From a checkpoint of a small transformer trained on Wikipedia: width 448, rotary positions.
MLP neurons of a small language model. Each row is named by its layer, matrix (gate and up: input weights; down: output weights) and neuron, and shows model dimensions 192-319. Each number is 128 + 32 x the weight over its row's rms, rounded and kept within 0 to 255. Numbers have three digits each. A neuron's up and down rows have the sign that makes its largest values positive.
Before each neuron's rows, "raises" lists the tokens whose logits its output raises most directly, leaving later layers aside.

raises: "ments", "ment", "ment,", "ees", "ment."
L8.gate717:101162147118120083088143143157143140114102166107083143123112159161128117181148147121120135077110155098132175129076157039115131124062142105151160177169122141173179167084144127125139157149084123162122109133120171149115100098181149168087112062138136139147138105118157123181145173174132161110115121123114117121163125165114148180129125102121081122146151099122114135177107132159125115149133
L8.up717:099127078087127126125117145095103203123086160149147147106139103170142102168190112160131187156086137132118218096098110072115094148071085110068118118113118082092124160080141108126063118070078046097106153152105124103155163112142118143133135082121095061162159082118160111161107126121124161097117129140135142168086189121139134176124098188132057142131145120120073093202144194126131095116109
L8.down717:123092094089137120159047187090112177210152131092125097091140128137068114120112111134174161098147112125166153121095097149126153159124099179094171108091135140174103147142128131166172079096165081088112150121116145144108136087167134132127093152124156037148070143147142204155130051147152090077153046096145199085159099086134160094136132121085127151113117155131146190152087147094110157100172

raises: " This", " However,", " Despite", " There", " The"
L2.gate1156:132155104120117087124118150152113154140144082114156102134166168130126108112125163125139101123126139121110145100151153051110098148144199147145207107163135141159118057127129163117106148119193075140110127056102116109125117156217083161099102111098072182151136153122093121127137156151132105087126095122119188109200137147081130088143184116152098147137088105179121061153158146115123133110130
L2.up1156:119135117068107115172113158166163137100139137163076104160168083068111115144141119129110151153139135147146119101166148128093106107136114146080112177160095151164175157146141224126080138169157133116192125138085173101121108120208073105107146096098125166101124160085136080098157153121141154128089157068125181154124150155132098088187107123117113123141152096135092136151160147137119095056175
L2.down1156:120088125143136128135128142125149097115159158158130107137156139090092122140155148182144117142137105124140132100114141124131088103075083092148135124168157113160130135159142099126156008140147111174128094119125119094108136094095184132187145115090101103132114101158148088118132120147139155138149172150118107115145119110130104102095085125124152108105072144108152113137088244153110144067117

raises: "el", "ela", "el.", "el,", "elf"
L8.gate488:143162103088086101153191106068077140122141133141192177176136137152108119148077151134151178165111088125125090078122174143156120124129159123133097131144136081154074146129138189152171115153139103118094106176147085144105122154073132132099087099112143066153130112149126142124136161111129154163079116131123155101121136134170114113125167177156196159132163151155174204159113147139130154145131
L8.up488:180132149123142123113139122134134169125117158180126162206129098081115178163148102120153097101103180090091133112143181140139113128157123140118162166128102102155068108138109162089110115123148160179134140141105170149132059134106119138116128123100187153175113146108123097113117227118089181185053066097108121083109151138123117136157144106115116137110085181161168103129154116129166150173147
L8.down488:115135117123147130122190105107166175142209213087113126190162157054149115162135133151167138172115156122124120135119141129124124110156190132078119097178101179103074070068109142132063096103102172172135153140067142119048124179088121114146103082096103132198098136132116126071175123133097185137161123127136099114113136125178151153141157076148181167208120151060147138129159127080113145121080

raises: "ches", "ling", "ers", "ches,", "ers'"
L8.gate824:108150080188089147150214145125132090115119094158144092197109147158078158116070084128122120136133111152110209142153191149183118134103084069169133090125175129124129137155146140168053129147099135144135124158198107125152157096097189100169093151174123178138141154125145133061169140156097140068161132113146074183148115128126160166151096158095159126115164120105184143134073131111095114135112
L8.up824:107136101119064148120158140190112123113126147179134123115113172122112186102094137096108121100209145139131123144185077157164059112186122139211126069135175141155162092144174033131110124173110131160150111121138124131123156126103135098112131182123102112129170171143120123110149090069171166115166114101140182160173150128118117107158109135180171100166121117058155054131124117110123197144087
L8.down824:075112169160136118185110156086127140174128127155121118097142131175112150129152082086105102150109157067193108096129123157166167140129125069136156195159102123144163121129171127137082202141091119084171107149161103074175173147103160133119107131105153154120153158130113116088176133159145108116120155112127125119104154065075094127143147119147173099151148093120084100095159130152108208138131

raises: "7,", "2,", "8,", "3,", "6,"
L8.gate175:114119076166144150063127167151156170115127120191151060132137135110159082134157110140097096149097135128193194147151103224124133149132168112112176101120088153109119183201159068074139121189169144115168177095121137085126092177184101149082086167190156159129151125167143129143122163116106128066091114133128193126091118172093077079075110095103159159104116116066124108144189125126180138077109
L8.up175:172157129139102138056144132159178126144118178185163114125129097180128158094124164093099120125171116144125188142173121145100117087166135084146089074106137115122104152126205146164160115147158113142139122050077105078115141190076120187167152130203126171161088156152154128101163215116093118121128131178126198161105146146079078133125127120116194137081231103155163108092144132115168127114133
L8.down175:177098112113145085121150086203100143149083163138168135071136114166139180110150137145101058088153104112156124115135160094091136123105069129118096105124127072152115076141111133089135120203152163105099193091142122117169131142111146148155165127186130165122122083126141151102167175153110150125111179078105062146135124102140000139101108100137142163074153096125122150087174131128107086142159

raises: "-", "\n", "==See", "===", "===S"
L8.gate201:174165139153110109090129109122080100129110136101088111130165140106168161090066096126075125132154154118129142205086217088160104145142127127115161186156102134058151149149155134076095104122129146059147124062108130097104076174156127099119116131065130181097075200118118145159086165145097147102124057109145145101168112192090166098124104126132107147111132170083172114083160114072148111150171
L8.up201:123136157136172167092151111130039128145108149114101082118136126099144156115169104138091153138126186172067134160143122078171146108099093207109137163125163153118128158139171078079112156097101146102140113138137166119073113221143105116161145089131114201092093137101145136113132108186091169061140115083189129114170071152081135094105045034094131127089089118116160127079145102174166159136200
L8.down201:137119139105127102050129156106117127133091121143132135139109106126138145128128112144094093169109137117050091160143131112180114104105119156077161118167128125128113103205138075100084130147116125152119120125143109122129110129131149153147047087116117143126135123134107166121143132161097101077158135157138117132125075176108078114154110101130164077087145134148145142092155134155109140137172

raises: "–2", "–3", "–7", "–200", "–199"
L8.gate88:130144084110147102197159095146086131143112135165089162135103153067107140177151116130144124180117105114128081122050144120179106095114071173135118101131159093101148108122140127137140166128140122148202082117084114071099086100143107129116142139148109181104095142194137117163086153101156138154119098088135073105074142131124167149113082135093106116129130137157116166115137124138093166157203
L8.up88:118153155148168113154092110136138137120109103145101160112126105126085134163166083128165212143110102118098134084141136100161076122109067089067149189167199137091067094116175080134173139110166126087115194159194087146135148090140142131144108112129130184093109188170115115166093072102124166116158082088127139100133099112155255132106123126153126106073121114163134136102107125162152190141167
L8.down88:135129148144110089080192139125140099185146097099165132104130120115168166112123150115139144146140118133101133098169152115149113160181113129108118175074084106195110126107119110127135060163131166157106112074122078141083108151101123116144185148197166125088130112135185124134161167113183185087127082168111124125116030144148000082105116116133104183175100140128140131113140138092111108137119

raises: "z,", "ased", "el,", "el.", "els"
L6.gate548:105112127100102175111066064162146133124132133093080168112230101106160111141104092124128113056086122164110155185157120107121129187121091137088128114139122098097156155090114091087158102204120143174137130164133103120169112141116140168138132177122111157128147092110115122131117150159109114126126133119116140157149136093144154123121098047117118139140105121200137097176080135185120132123162
L6.up548:091071081172149114119128136179131072149154101107146142114121197141112042126144087135124153071149132147121199142165098155168139122142106128166119140136154035154119127116080095117111111169098109139121150179145169132048155154196130113116169183109148156152118102089140148081170153146106121161107145127146139081131155147156111183100119129156166149063146188113118128125096145128127130142065
L6.down548:170038109111177148183146114126106119142144077124091137105175095134159088098172103075146207175097158122160126148077144142144110079103144127168185142163130183092147138131131117118064132156123155152103133188142084158110148109172126128109116104054116159102128158137181143138163126111129177191095144138179143138163068163189115089089099076146076062099143137069113119142113156104133134068108

raises: "y", "y's", "yer", "y.", "y\""
L8.gate1198:116158108156105116140178125191127119036175085136206178125104171059101119182199162120109155125111170082140160135079079141085136156150098110097168136141164085089109143098107127215093103125059119119112126123078125128104119149179099085133136137129109174107114150117161163112113125097140176112106119096154159131098128167067078125149139113129119118157130085063191069184141106102131141130117
L8.up1198:151172080143131136045095144126157133085145158138167114103168115098083218165103154129117126116177139161185131125053126155062143128082180122118185129127155175120174110138114145175131109117082117139142152149081145077140140128150131155093143148136132133168135098106116141118191131122113150118143139172118179123094127142113171172093100110111130109102130134054072095157095106125144115133153
L8.down1198:128118174121104134164182138119137109133213061124124124176117147178116138173115129081156109128116096138093132179119086076160173130105153128128124094141130185162144126142123133081102159143110079113089073153061144137144079094114125115145143098122176124171182073117128198132105099125083157112146172163175161111121151184137119120153140134135173185112142121132130116080113116172147101128127

raises: "oj", "o's", "oh", "o", "oy"
L6.gate131:158130116137138143192125162095149116092080108114116122137120078045132127119122142102078130105181088133208150162177115167099065128067084127136134113082138107089123141150133158049154123122169097100138104129113126109145132067141104087141101169115186168097103084097144116111175090087142141147136149088116072103149136117128124107129070095147118089121143149107151125150153147156141234092127
L6.up131:201085109168097080170111152134151137131081080116146107064125119141182136095092130140089137156167082128153156128188136187082086106083115123167126132112142118123133184164095116032152128104130122119140090073118168132182109099160177065165125126139166146145125113124104117080153100120153089140117155104059161103180179105143103108146119118188162084097140121073149152068123101137143182114174
L6.down131:129082157132151132117146061109126140127099116074104085099117111146152174081133091093080154136142114173127134131149116119101162091152160108112107105155108143129162124139127132061123159064166095064143132153066142074127142176099110071187121108128090126106143098134159131094147071069124123167157118102101121101137119066187130113134129182159142074146126137089164158125118096139045174077158

raises: "ms", "ly", "box", "m.", "ly,"
L8.gate798:102143141066099159158222121113145082132141150120143074103077074138191158110117149105136162078086164139141173147147141074084117128148174163140108116137122117127103097145144122076118123058162128063094131140171117115137116147148125147108152146108102116170114140139084081154082121086131094156144101114094165141135162103131149155121109123128094117135173154186107121117112069110116095155150
L8.up798:157158141146108131125090093058072123135096058112143130137138079127147189086139145158137109138094126115103148134077179161117113094119130152161145057142101176100133112086129135059146148110109124127115086109170194163070170099177157117161140116180076109145083109100165114171099043150110115089154073076155157115091172096162138124110160106141143090168055114201122166121110181088112137154098
L8.down798:108143163101125172141113111106173106168141118137082097106177073099167152097089167124140106113156166106122132127140145127131121128130096210199134135124148081127077122130157123167123168158138162171143129057133077111108118134162174145118172130154151126102131174127171151164151150179159114133134139089114124130134176116166105199145125195181158141135133154172124166116146112126159082115105

raises: " the", " their", " a", " both", " these"
L6.gate670:102158172103141180110127133082137059076133098095121045097126144140152150137140046113070147104167083132139167195165133173077107168120113128139111133112072160101107150111149158171092102110089144106135108072075116089125131193121164110102161120160151160104163186096068172113172181157089123130135111107135131180105131157092073150173070152133099070107115104132194145134115066060092095109133
L6.up670:109057109189129147096098191091108139150119129134138049119138141172080063139114159164085031110174106068161076150092149144124165156150101099144208123113121172198093064100123118179112077177093120176108107113101142127091137181148119140127183073119068133207139085096150082177136165123122079076177153134121132114136165101115091098168094157092135069079107126130161124122106144071126095164123
L6.down670:187143090144132086137129110163105178155137149159155174130131098116131084111098154162130120158086148160127117050139095118142132084113154125093105138134169108130129101096106126146138148142160131135165116218123134165167163086118100117171104113111111097167109101131193115131068077125131136138138153141129124112138056175146136152086149109114133190146106171094083115140147216203160159139104

raises: " Following", " Since", " Upon", " This", " However,"
L6.gate151:213159131123130121145127139151120162150165151114130064100122112162119134114167152108097127125128121104132176122139148070172139176102176175130179129144132159134081097103118173109108119118121067090165103149083147107117115139199138093111124116144128126105123151075121133048114102148171175052051089128130156119193105109060117144153181096125132124181114175146111135139160105121159165126144
L6.up151:085146096130109137168116164114116130158137118140115072127118126141093119089165183092169140125164128184151140064148124128155157145153096142115093129087179152124155114081139167124138070216170088187141075181118122103127187147172119120149199109106148120129113113082135099116078127128182142148163161114102129139134170167110083159148125145166138156147069111108120144101147162138132067146101
L6.down151:110115178084154132128093145149096138082145148152187115145133128105054150109128060112123140113171137090205133180126167172110077106125128130130144122122150090127129103194143161094137035145157107190111168169161147135115122140153099180141111086076095156163111125193129087115138149129044145137154067116145074115098111123146140109171048113066176118122160109120160135147091225116081134121123

raises: " their", " his", " another", " its", " thousands"
L8.gate1028:112107136115139091133119150104162112095068060114132067110105077122099167122080144062155121139178098089155105100115079110085112111172172088156181132148121172100117157097131198160189163112129130134115102162162133123153114173170162185121138148111158098156136096187145128091186148157066158104136120076125151120082143135051148102134164109169117090142132131163114171124161045075135138102133
L8.up1028:065133136135128129168094144142182095088133071123108100160129115145155132124129103079123109149153092140117139152158141129094139188189147119171088118122140126111110132125148188165106124155168169108129077102144102122149144113122140160118157221104180123152184070108100124093136153130107174104123106128129120147053186120136078101182117117100135139070120101129176120127139074073081111126102
L8.down1028:156110132176081179153114120147118211167147176115128211140135167092127102153172084193099155081115199149097173087141097133130131100093132159153091142111151114119144132169127080114087100107129094108162121108091107144139160119098161097126130099116121154094122131111122152111062083111170125125118145097120119098173069138131152156074115123090139183154124175130102084125082178190155142117160

raises: " November", " October", " December", " February", " August"
L8.gate295:102186092101129149103116189080120113105175145201138088158136159078121087123128109121127145146090097159167140153141122114129100135113155153176081134159164107061162097150147108131137167138095175117136163143161129156132136128060191155126169130157177084143124111199071140161131191093122140142145123166132115097155145142194088081178157117081155129115121182109159145099144133184103112037172
L8.up295:164152110056107137140113122087113138126185121147090120159144132129114080187083116142115095131090092164135163127141086123148123105194079087111087166140133093093112108103129110097152125095103125137127195107129122099183133165074139129150168119136160111193159105100104128096105165088114179105138133150116030119143127109171107096135126105055123138131105118104142104115141127127114087104146
L8.down295:192115096060155121091181094111130138099127124143145122102116110156081072175089114139164090140135105155113141113108070145142129127196121060147088129144146123131144069098052102144124190171122141162060160115078142130140101135125121151167159101136174108188102124095160112103106091110098102127088088101062095139178128148087000135132143139089134176167129147162142150094112136125177128106114

raises: "il", "iling", "els", "ating", "el."
L8.gate242:179138145124069127154116142118092105134157186112113066147067078128141159077150123179163110146104188132139149130111156138105117088085097097153098123197102126043151108141154115103133121219134081142159093135172101130121129146130097131095100154101138159121128132115124126082145131125186141136145126068127164131180140143091150089184084118145118142096180132160111090169113157152132199065133
L8.up242:181158103133108189210099145156107092123134186127113128128077105118118146067118090127161093167125099099120117158133147183152128149102077116111144120138121157112121162118153160122086107133108103165152103112102112147141182156148142103117125164144073144135158130085127105178160105143128112094162084126180091160142155157149168120137143119159168118135139131132086159069142149082089156066165
L8.down242:110130126104170146112116132157061143129098110096110143102158130105128108130102151166112106153122114127167094064155180163072165174178135113100150112071110103124156134176105135095141100149121147108091133203086098112109168112126183111098091122124124092153134147118172130139149148134165118216128101140155125108151144105191108102180073168114126108123078168139167139152157146058206080084118

raises: "ud", "ult", "is", "is,", "is."
L6.gate354:192136122107109050142159143054095103086201125089032122135128093052096105072115102110147110093090087123089150138114155109197121180074109114146136112110110181053138161117134170186174053185156142061170166135138117147129144139118157109090115169130166193160125176096121131169129081132136142104126077142093119107131137181095138089097111135158102143118115105140168143137110120131159121108111
L6.up354:157147139126136062080118170119123136120170158112089168119105122115122139094126108090134131140084046092134162141125125138164087122120138123150127122132105136118156158079075144119180137174132097159157147072141128069092132207142138090124140113092183174110159165069140100148133104125176134143114156201081117144096150110157182109118076233103128170077178093148082172122096121186123100081091
L6.down354:147154148127105186207132132116138077128115103116138128120163120157134174208084152112112149158104151120146093130123123089086131066164146099097153137171141099125138104171137077132086156101173137109126105146104194112103129146111170126133105142107155176113120080103096110078097146160136169112078123194212140183070125117144139128116136152109130118144159067141134124165129082080072128159125

raises: "ically", "ic,", "ic", "y,", "iya"
L8.gate307:101150186133185157059141108162132114136148103132133131121163101179116100146141078204129112121108101131147172108133114091113182161129144189169153143157108124072200187089173152174113093069086074074102184097174158146116115156106126132166133131180107112148158107070109130104111169160105120153134161101178108068174160120101128137127079121138095145105124107099092135138115093126165088181200
L8.up307:129131145099157204130213089109105146106171117151170075112128153166111130091111118173072136154130117091123105107067157060115106204135151161158134130162170162139158125132121129098082126125119133099111108141151140116145125140127102141151105124125165139179174110084143177189144117186099128140143147114139131079122103149067140124096128094102096114116134054209164121137106131116088077157203
L8.down307:055037069169122135114118162131065112117119161161126174105147139150084127198139104116111155139128092153160081123128143119139082149098149170192130134147141115138137096097105083123126130125109142070136154084105185107089141128132177198158142159147056079111150103098129104102084132113164196158080126144202191168161132096117106107113117130183129156112170118175177124113139145094132175114146

raises: "–8", "–7", "–3", "–9", "00"
L4.gate805:137103152091145144163105136127095125144167160115090130155105140154019142128081089099140117138162117103163058160167144155069102091115108156100146134122187131131152114148148206168146159107125112119132121156156094161173117126088136145147144118130143141160106105126101109126137125136140125123134159123110142144146156079150243191110114098156158126087173143127159188147125187145143153126134
L4.up805:142147164072143114188131090166052111113129120136077154124126105156046126180119117163115157121108134131149101107070178144144116047121078133142167130112197129118167115156156115156137153112110146039140181169146113097157161103104159127138098087134122094129115154137125133091105092099170147122107116102157163068105123134150255123151106150144147114133138136126139149105166129150155176094140
L4.down805:116105102155114128069189174097168128112121147135198114139125134152159127154124129112115071138162145151085161078163147122121158158119175104140076096127076144164127140107138095132094056166132115163102135066053151105102156151159105105113156116162145093119150168128145129122174179135080180164098119139108132158118095153086000096130142120100039155133097166136122132117136106138101074139167

raises: "ment.", "bour", "ment,", "bor", "ments"
L8.gate543:069162061112191124150087193126153168100145153155134143129151103138158124170102122118154141100176052122112165125148165121049096190066120173121162187080095189055167140152123106089078106174108118124151126106192088132102110131116204098166095104167165136150131146180095128110097164147129177137127185119143167142109144097096149134164120073137098164106089074123137150143118127121092143106157
L8.up543:186167112157145081126114111092123131139108135135147136055126108172177155109111110089138145153122155147156195100063084092078090145101063125133173152162193167136125117138065079147100137134084114084093117164146149140124095177173164089119129136078127145133069170160090147128166127191196089155149105157125178160103149143145080064057096110129096052115143093090128123151121163147084125115081
L8.down543:131126069145134109164150126134143184194085135140169154129064125151114147116136102100161109150176094155175120153117104149105137159085134095125123130152204186129154104189118136116148153121144199157096135138109135188131167120146114170095124087128109050150117135199088115107127128132189141081147131173131121164091112115135075170116128076172081141110148135090101182139064059157162031112163

raises: "oda", "od", "aling", "yan", "n"
L6.gate209:113127124158139121126084124142117107096124148098088166100174179119102134083125170153144163148186138115149087095096149168150114159127086197176106102121160184152213167114134170114144134113102106144142135105104116119104113088136205180053165124127143065091125107127128129100115148147123160168117126068133146188117127138141135162147167150096197116211117153148167138138147091132167159153109
L6.up209:099082098116170167103121161156106084119128106057079145091161089127136140083105087142137130130163154126115126160185124184164132096058088187161125073088102082186146162103119084092125135072137159135125110121116124152131132092108167160057099119156144153108117132187143147116095118186090138177087113098115191116087131157121161183220136116158145141172166146174157200160106120087169172133138
L6.down209:159109164118083088133116081086118120149142169091139123146138135146139150104147104141121130186171112128160057089117156142105176029170160127132099089201095095140120130087111091056109124150150149150152111200172126169089062125128116173125094139142149061140108105170137121133177052112104132145190133059100120149117152134156140149171141144122159158082133139189193137146137149073123120140147

raises: "о", "м", "н", "и", "с"
L8.gate812:106164144095164166157167176176138112121174143114145157093144127142132103104092150094118140175135138188091146148094156135104144060151069169093146136110109135122196152123074092109063152145104166164119125150140148125078114113215182156136152121131186187105141126204087112138171191119096151140092089121155115105114141173104149152142085145134080162138100169165165081100155086131135140117082
L8.up812:111170130139089110113134106110101068176152121126102131128137145080150149155140135125166118103199110103131171150165125171090154173097137148110129131111089178126168144112198132166100115129084190145157090118145133101107152106170120119044131134120142083111108165143176234131153107129125163179149099091133122106118104203085126137171100150117138132124119182118123120096121170167136150126083
L8.down812:122122109135122142109140130166142094122106102097125149096235139057107112101105084107086127100154106146162153100049092135153133166064088125110142136156108214080174156182171136120100116151156117155157086114145077126135172157137118120133137121140109108094134163173165107142141114094136111104166061168120153119155094125099094105149154150207120117142119149093101068085120187130141114183154

raises: "i-", "ii", "i", "-W", "i,"
L8.gate87:122150204188120117170161072208109149102120068139120070095136132195140141104138119143140154095125091118124134173137104146173159113117128130111122125121119101172169185144184155150086113141075141070189116138159130159181140130104149117157107178093101142146144089101079084095100095079127084153120179074124069157155163170106139083092117121134055114130093216149158163164144106136119145134118
L8.up87:153100135157102136124047152088127092184129067163113170157136144129143118132166116138117120189156133109133104117114127162082174180118234096070209143141198157080125156113164185116088096133147116135140152158177133153098084095141144161107161117155071070130160095127151156143181164147146166111110117095140136096130123150139157100142111051074063141102114125112144147087138143101157185156107
L8.down87:105105158081084107132171148113140082131147106119175103077107129136131094070141147134085117055092119130115150144078091109159186149137072078130110153093095175094177075097121110104148133098132107093114120184166178152135071136136078139083109125141068150137128133090147110092177112118079166128158141115098134107115187150160128143095123116113135091140181136111127096136185175106147104109138

raises: "enc", "ency.", "ier,", "ent", "ency"
L8.gate177:065118158087126181117162149161130088110152138166147109097105141128103185159101151161088127134076134156068114143138144156155082112123109136149120096039111123100164147093146098103060117201155145109097136076161163135138161174129105078090102176066155158059138156126092132122116088176166100177143103110125126118150136117086186108207143125107175098133129145151170095131144157164067142148161
L8.up177:118113133133130114123164065133135156069142109154122122184087129157149114156125106132100112137145129148076090161141124155168139131145122141131114153093149125092166066027151108153110134163113134127071153110178145194110171150132111066103120149017136099136180099077070141134169125178127111150172101160170119109194126052114154102176193150097138140088144120098136058144118141115127141164100
L8.down177:118096090072132146136132124160107149104104119102098186108127139198083078155140134166131123116113144111118144114131079130172107114125119082086158152162129118127083121089074108176118081128078110107079133128184105091162127146210119131146179084088093086127106067116167138117163133106152094150146052174156159118117121150107133087142151147153152178150142122132086091189111155108145120159114

raises: "-", "|", "\n", "=", "In"
L4.gate700:148170175113092137151157092147109118045163127100089097106108111134094124087169120107062165092116131122168080158093168115134087165136165150141147112128101160100132142168138158072154103175120144133159094121143137098109071111126164125061107180107145137083122126123131162136129127124137104106124049112113092092181170140072119119160115133090095101172128160151163128134163142131090142141087
L4.up700:092179188161085145188133104135116146070178104156064103126113104112155136132142095126056156135089115108124128150158169097115071122098095191178151127108100153113124155129184133101120090149138162114169136124129164112126089128161147105088099178160182190093136195123089162139091129176153131098118093063127163153163104130086115114133083099091115090140143155120148160156216087144104171133163
L4.down700:122073165176167090136110138125117178122091143132121131195141083138130146128106149147170125143129143145093095117160065106169154088103099172099129100136109119184120135074097108125113188136128128191108119136122129112120158144120109133165076106114099152140109126114125096131096133182120143138143235126127155116099058113135113134070114106137116142066140097130167141146132134129136115126160

raises: "right", "iss", "ood", "ish", "rit"
L8.gate1175:168165175127149139128116119144134132098178141178093109124131081089140120160159069073135138141163188157178125156151148071125110089135117141154135111119153144091177198132167172041135148107117191115126121100163127139102133093146116080122100119096144126196086194078080105107109128174077160122170078169200132157114131152104120169133114140120082163087196142129082097177139103098101164125126
L8.up1175:165185171145138176136040169141210061107083129073128155088103162174119137159116107127107141081144122100146091140065150091146156077114181128096128115111183100150197174145095155145057116100141158082105137159119147128165136155185139111161136115099147136165076153170143160123079136138114164152154138149219154069124121138134110112094130125135094134114115156119146169108197082131112120074110
L8.down1175:120157129153171105139140095133190184176112086142112169106104097152143137157167118191148095129103135117158077132136115092126133051117172096128095138100200101117135055143107149159131108125077132140126181126114167128114155155138161095121118109117154122145102111113112062161129107165117154128192115173186110138144110072202141148044163175148098110107129111141165153081135130071091141117111

raises: "man", "min", "men", "m", "ma"
L6.gate42:095088157107154191102118130107139094082140130135075098157133200151200064160099150133099129141106140173150103106115131118081070113139147111153078129135124102111214138111114108095145134173135196076150108111140175155093091160151131123074103164120143159121128121122177107084140151103152117157159129166126107142155099142115103162105099145129177151171138152105115118120127118113097114142149
L6.up42:037167099116150108056113070157093103149132110145117127161152137124103070163091154145140112145137120219100110128209074185151160147148090146071122107129142133151129118096105092135208165121068120104074124125167085200106128115151144183114157131076081111072139135138149101104132146094128108120153171152132093077131143077107124091109146130153152142141146153110123132173131131072177102196144
L6.down42:110163157073160146142124077139166073162108081112172183205142149128082088128084109180160066098152127167106142089116097163097179137155107085058116121165161109155122092140137134127108218173125155135112165205184145176100189113111147169133124149110162124105083080164166156121113157133101171142132155150111145078145208113160202086090166141135146190162087154167131164086087151111132111125124

raises: "les", "les,", "l", "be", "les."
L8.gate935:179138124118160123086175160159142054121091087108120170182100162131122126193141107163125127167126121099127143178121173115112159098149099130156100184151098094133130114103108070099084128109075195124129132108121097132165142157088129117122132133124155118093119086112113086115072119121168171148129126123150071135088174086066128157138185123117131064150136089148132115158124145149090162124193
L8.up935:138093141072128154119151140175189077071126180087135107143087124095121152148149148178121131138142126132119120190100104177087114134073127140134091142129112126135165073112166062131119130209161121107129093085099124133168159123116056132118090110139132142133143062100124092112105151082187170154135128159159166142109112132134093171148090178063182088071157104079101089178116166131117142150161
L8.down935:145113108167095167075100097132187149028166119171117213141090154160117126095122139122151158142109102127110131097134120091082165102073108138149103172167154109126173115172140159157083179120111131092112123139103080077159048119136133151152122138125112121117139135138171103068130149150145097158124150095094178105129213143115143194134130196169123054125085088137125126139104151187096113120125

raises: "\n", " This", " These", " The", " In"
L4.gate515:174164127054081119171135176146125158119225169098103083165143125182083148116144107107099169140132123074128133139128127066134140186106121163127190190066140130128115120112157172161056133179121103105190151178075137099136131071184123118114207120168068133148105144098107134100091117156187165106064166078140112127172191179114106158145123082130121191156102113136095112101139133096102133117120
L4.up515:136101103119161095147117184147131127115164207150123056191121119129082176201200103123132176182108137085091123124121079054157119139121136097163167183170154150164103157125163193150094099152124158187146128162118142117131124122176120178161175096178103146122068120111132139087116115148112189108115167139145108039144180149116124159156119134137139163128068190121124163133148169122136097067144
L4.down515:110078154148146127154167154139148094096138185152174136134145132053082107164141117126099101112127161124139100130125102149156098087114141133105160114166175118152173110141127141163140037081154121161109120123137158135117102168143138163179109121112082141107083124133153067082121092120080173110122139172158065138123064135157107146137081091122130091129069174122134103117162161152134164111129

raises: " the", " its", " a", " their", " an"
L4.gate500:105171120094121156142096098116172134160152068112076165144163148167153112107109157099101161161167059070112107188156146146087120162107136123155149113126039193100103116103109126152074133095129132093153125118145149151104133133123110136104099154136177129175151139091119178138108153150104144123085093080122134121141120142101110092137131176165087138084139134162199122149129135069082135144175
L4.up500:084149107134169112133098127116128107159083073103119159204140139114129119118108107075129090131155104119054117198157115154107148137095093150131123107081111161131124113125064086135125093058163139155144126128089103100149141115136134102129040126122118148172126085107077145136116207153091158126102104092114147147072151146161063103135129145087162137029118098178193128091123141068129135150151
L4.down500:170093114125112124092130144153099163105131177140168159059105116096124101149125097197133124128115153130169145100126099101140139093162152149088106135166160077129206156101178114128180098128083119156067122151135089107142117114137156122139150127112119119114114116184126094132094112107180121136115177108180106103152035136178171139089112111075117136180147141070077163139134104160168110181099

raises: "^", "/s", "el.", "els", "/"
L8.gate941:138138193097153201158162143133105130120142077156093060082101112080135136136126105163097134076136173135142128145126156105143141137119124157172125063135097096132125152129142080159162185137135173140178131133134135090163068154104111142066091151153132219108081164148059180150116147120115137077152077117097144128148165120082101097153121106142183095133116189145152083166156095174175181098116
L8.up941:126078168158139147132150126132133115129115134149116087161121157029143140113187060116101125134126132138139090122134161145181136212192136129179165125121122120162108179125123071176113179090152168164204154148129137161111127148121137098078112116159136178144097177111083127127078144111138104122160074110122147095123130216144097139108168192168165100142140137108126084121191116128147169148145
L8.down941:167097146186135130088142113097151167119088062158108130084112145033140085130151099112111161178200119054167100071140137109151132149145134082241160128145146150127090120134102064161112193162085168093097160195075139147110129079073143107119109103163120149181149110142082136102133092153151117138155127127140202118112163161103169139088155132095148124134164152120062048123188106152109094159138

raises: "|---|", "named", "a", "race", "alia"
L4.gate1038:175173129103138117133204060160084101070151077179096103143150137134113120150181148133121161091149144106140139119117207120153167073114138176150151097150139112086152090117132140089095141110159144034195134144066114166076083136214158135150153127142091140148172139202180140124155126076220117105113125139114151124155136122107140141156099174089115146166127120080157124160162128145130175130130
L4.up1038:116121071089162094113123152153169143118110140098093100144097160158033101107136149126146083134134141083154088077199124161104081125147106168115101109112111202093106122053106135092175124146149082169128148079154103137125117118168130136147138057143148118130130127142096159145120161119147170103120113152133152125196116152166140148131131186099107123129065161078146153134108125132139168130143
L4.down1038:166093129121122116121176155191144126198128115107095104121051112091147163138179080118133115144121107158204064127142201128095160112071121101163087141138081144138149049111107076154165130101135129097111116140156137137071128147078115167130117170072121096167166125173127106062121108111066154157156102154167169145113114118143094118151121120096163168073148093161143100064131122107100192165147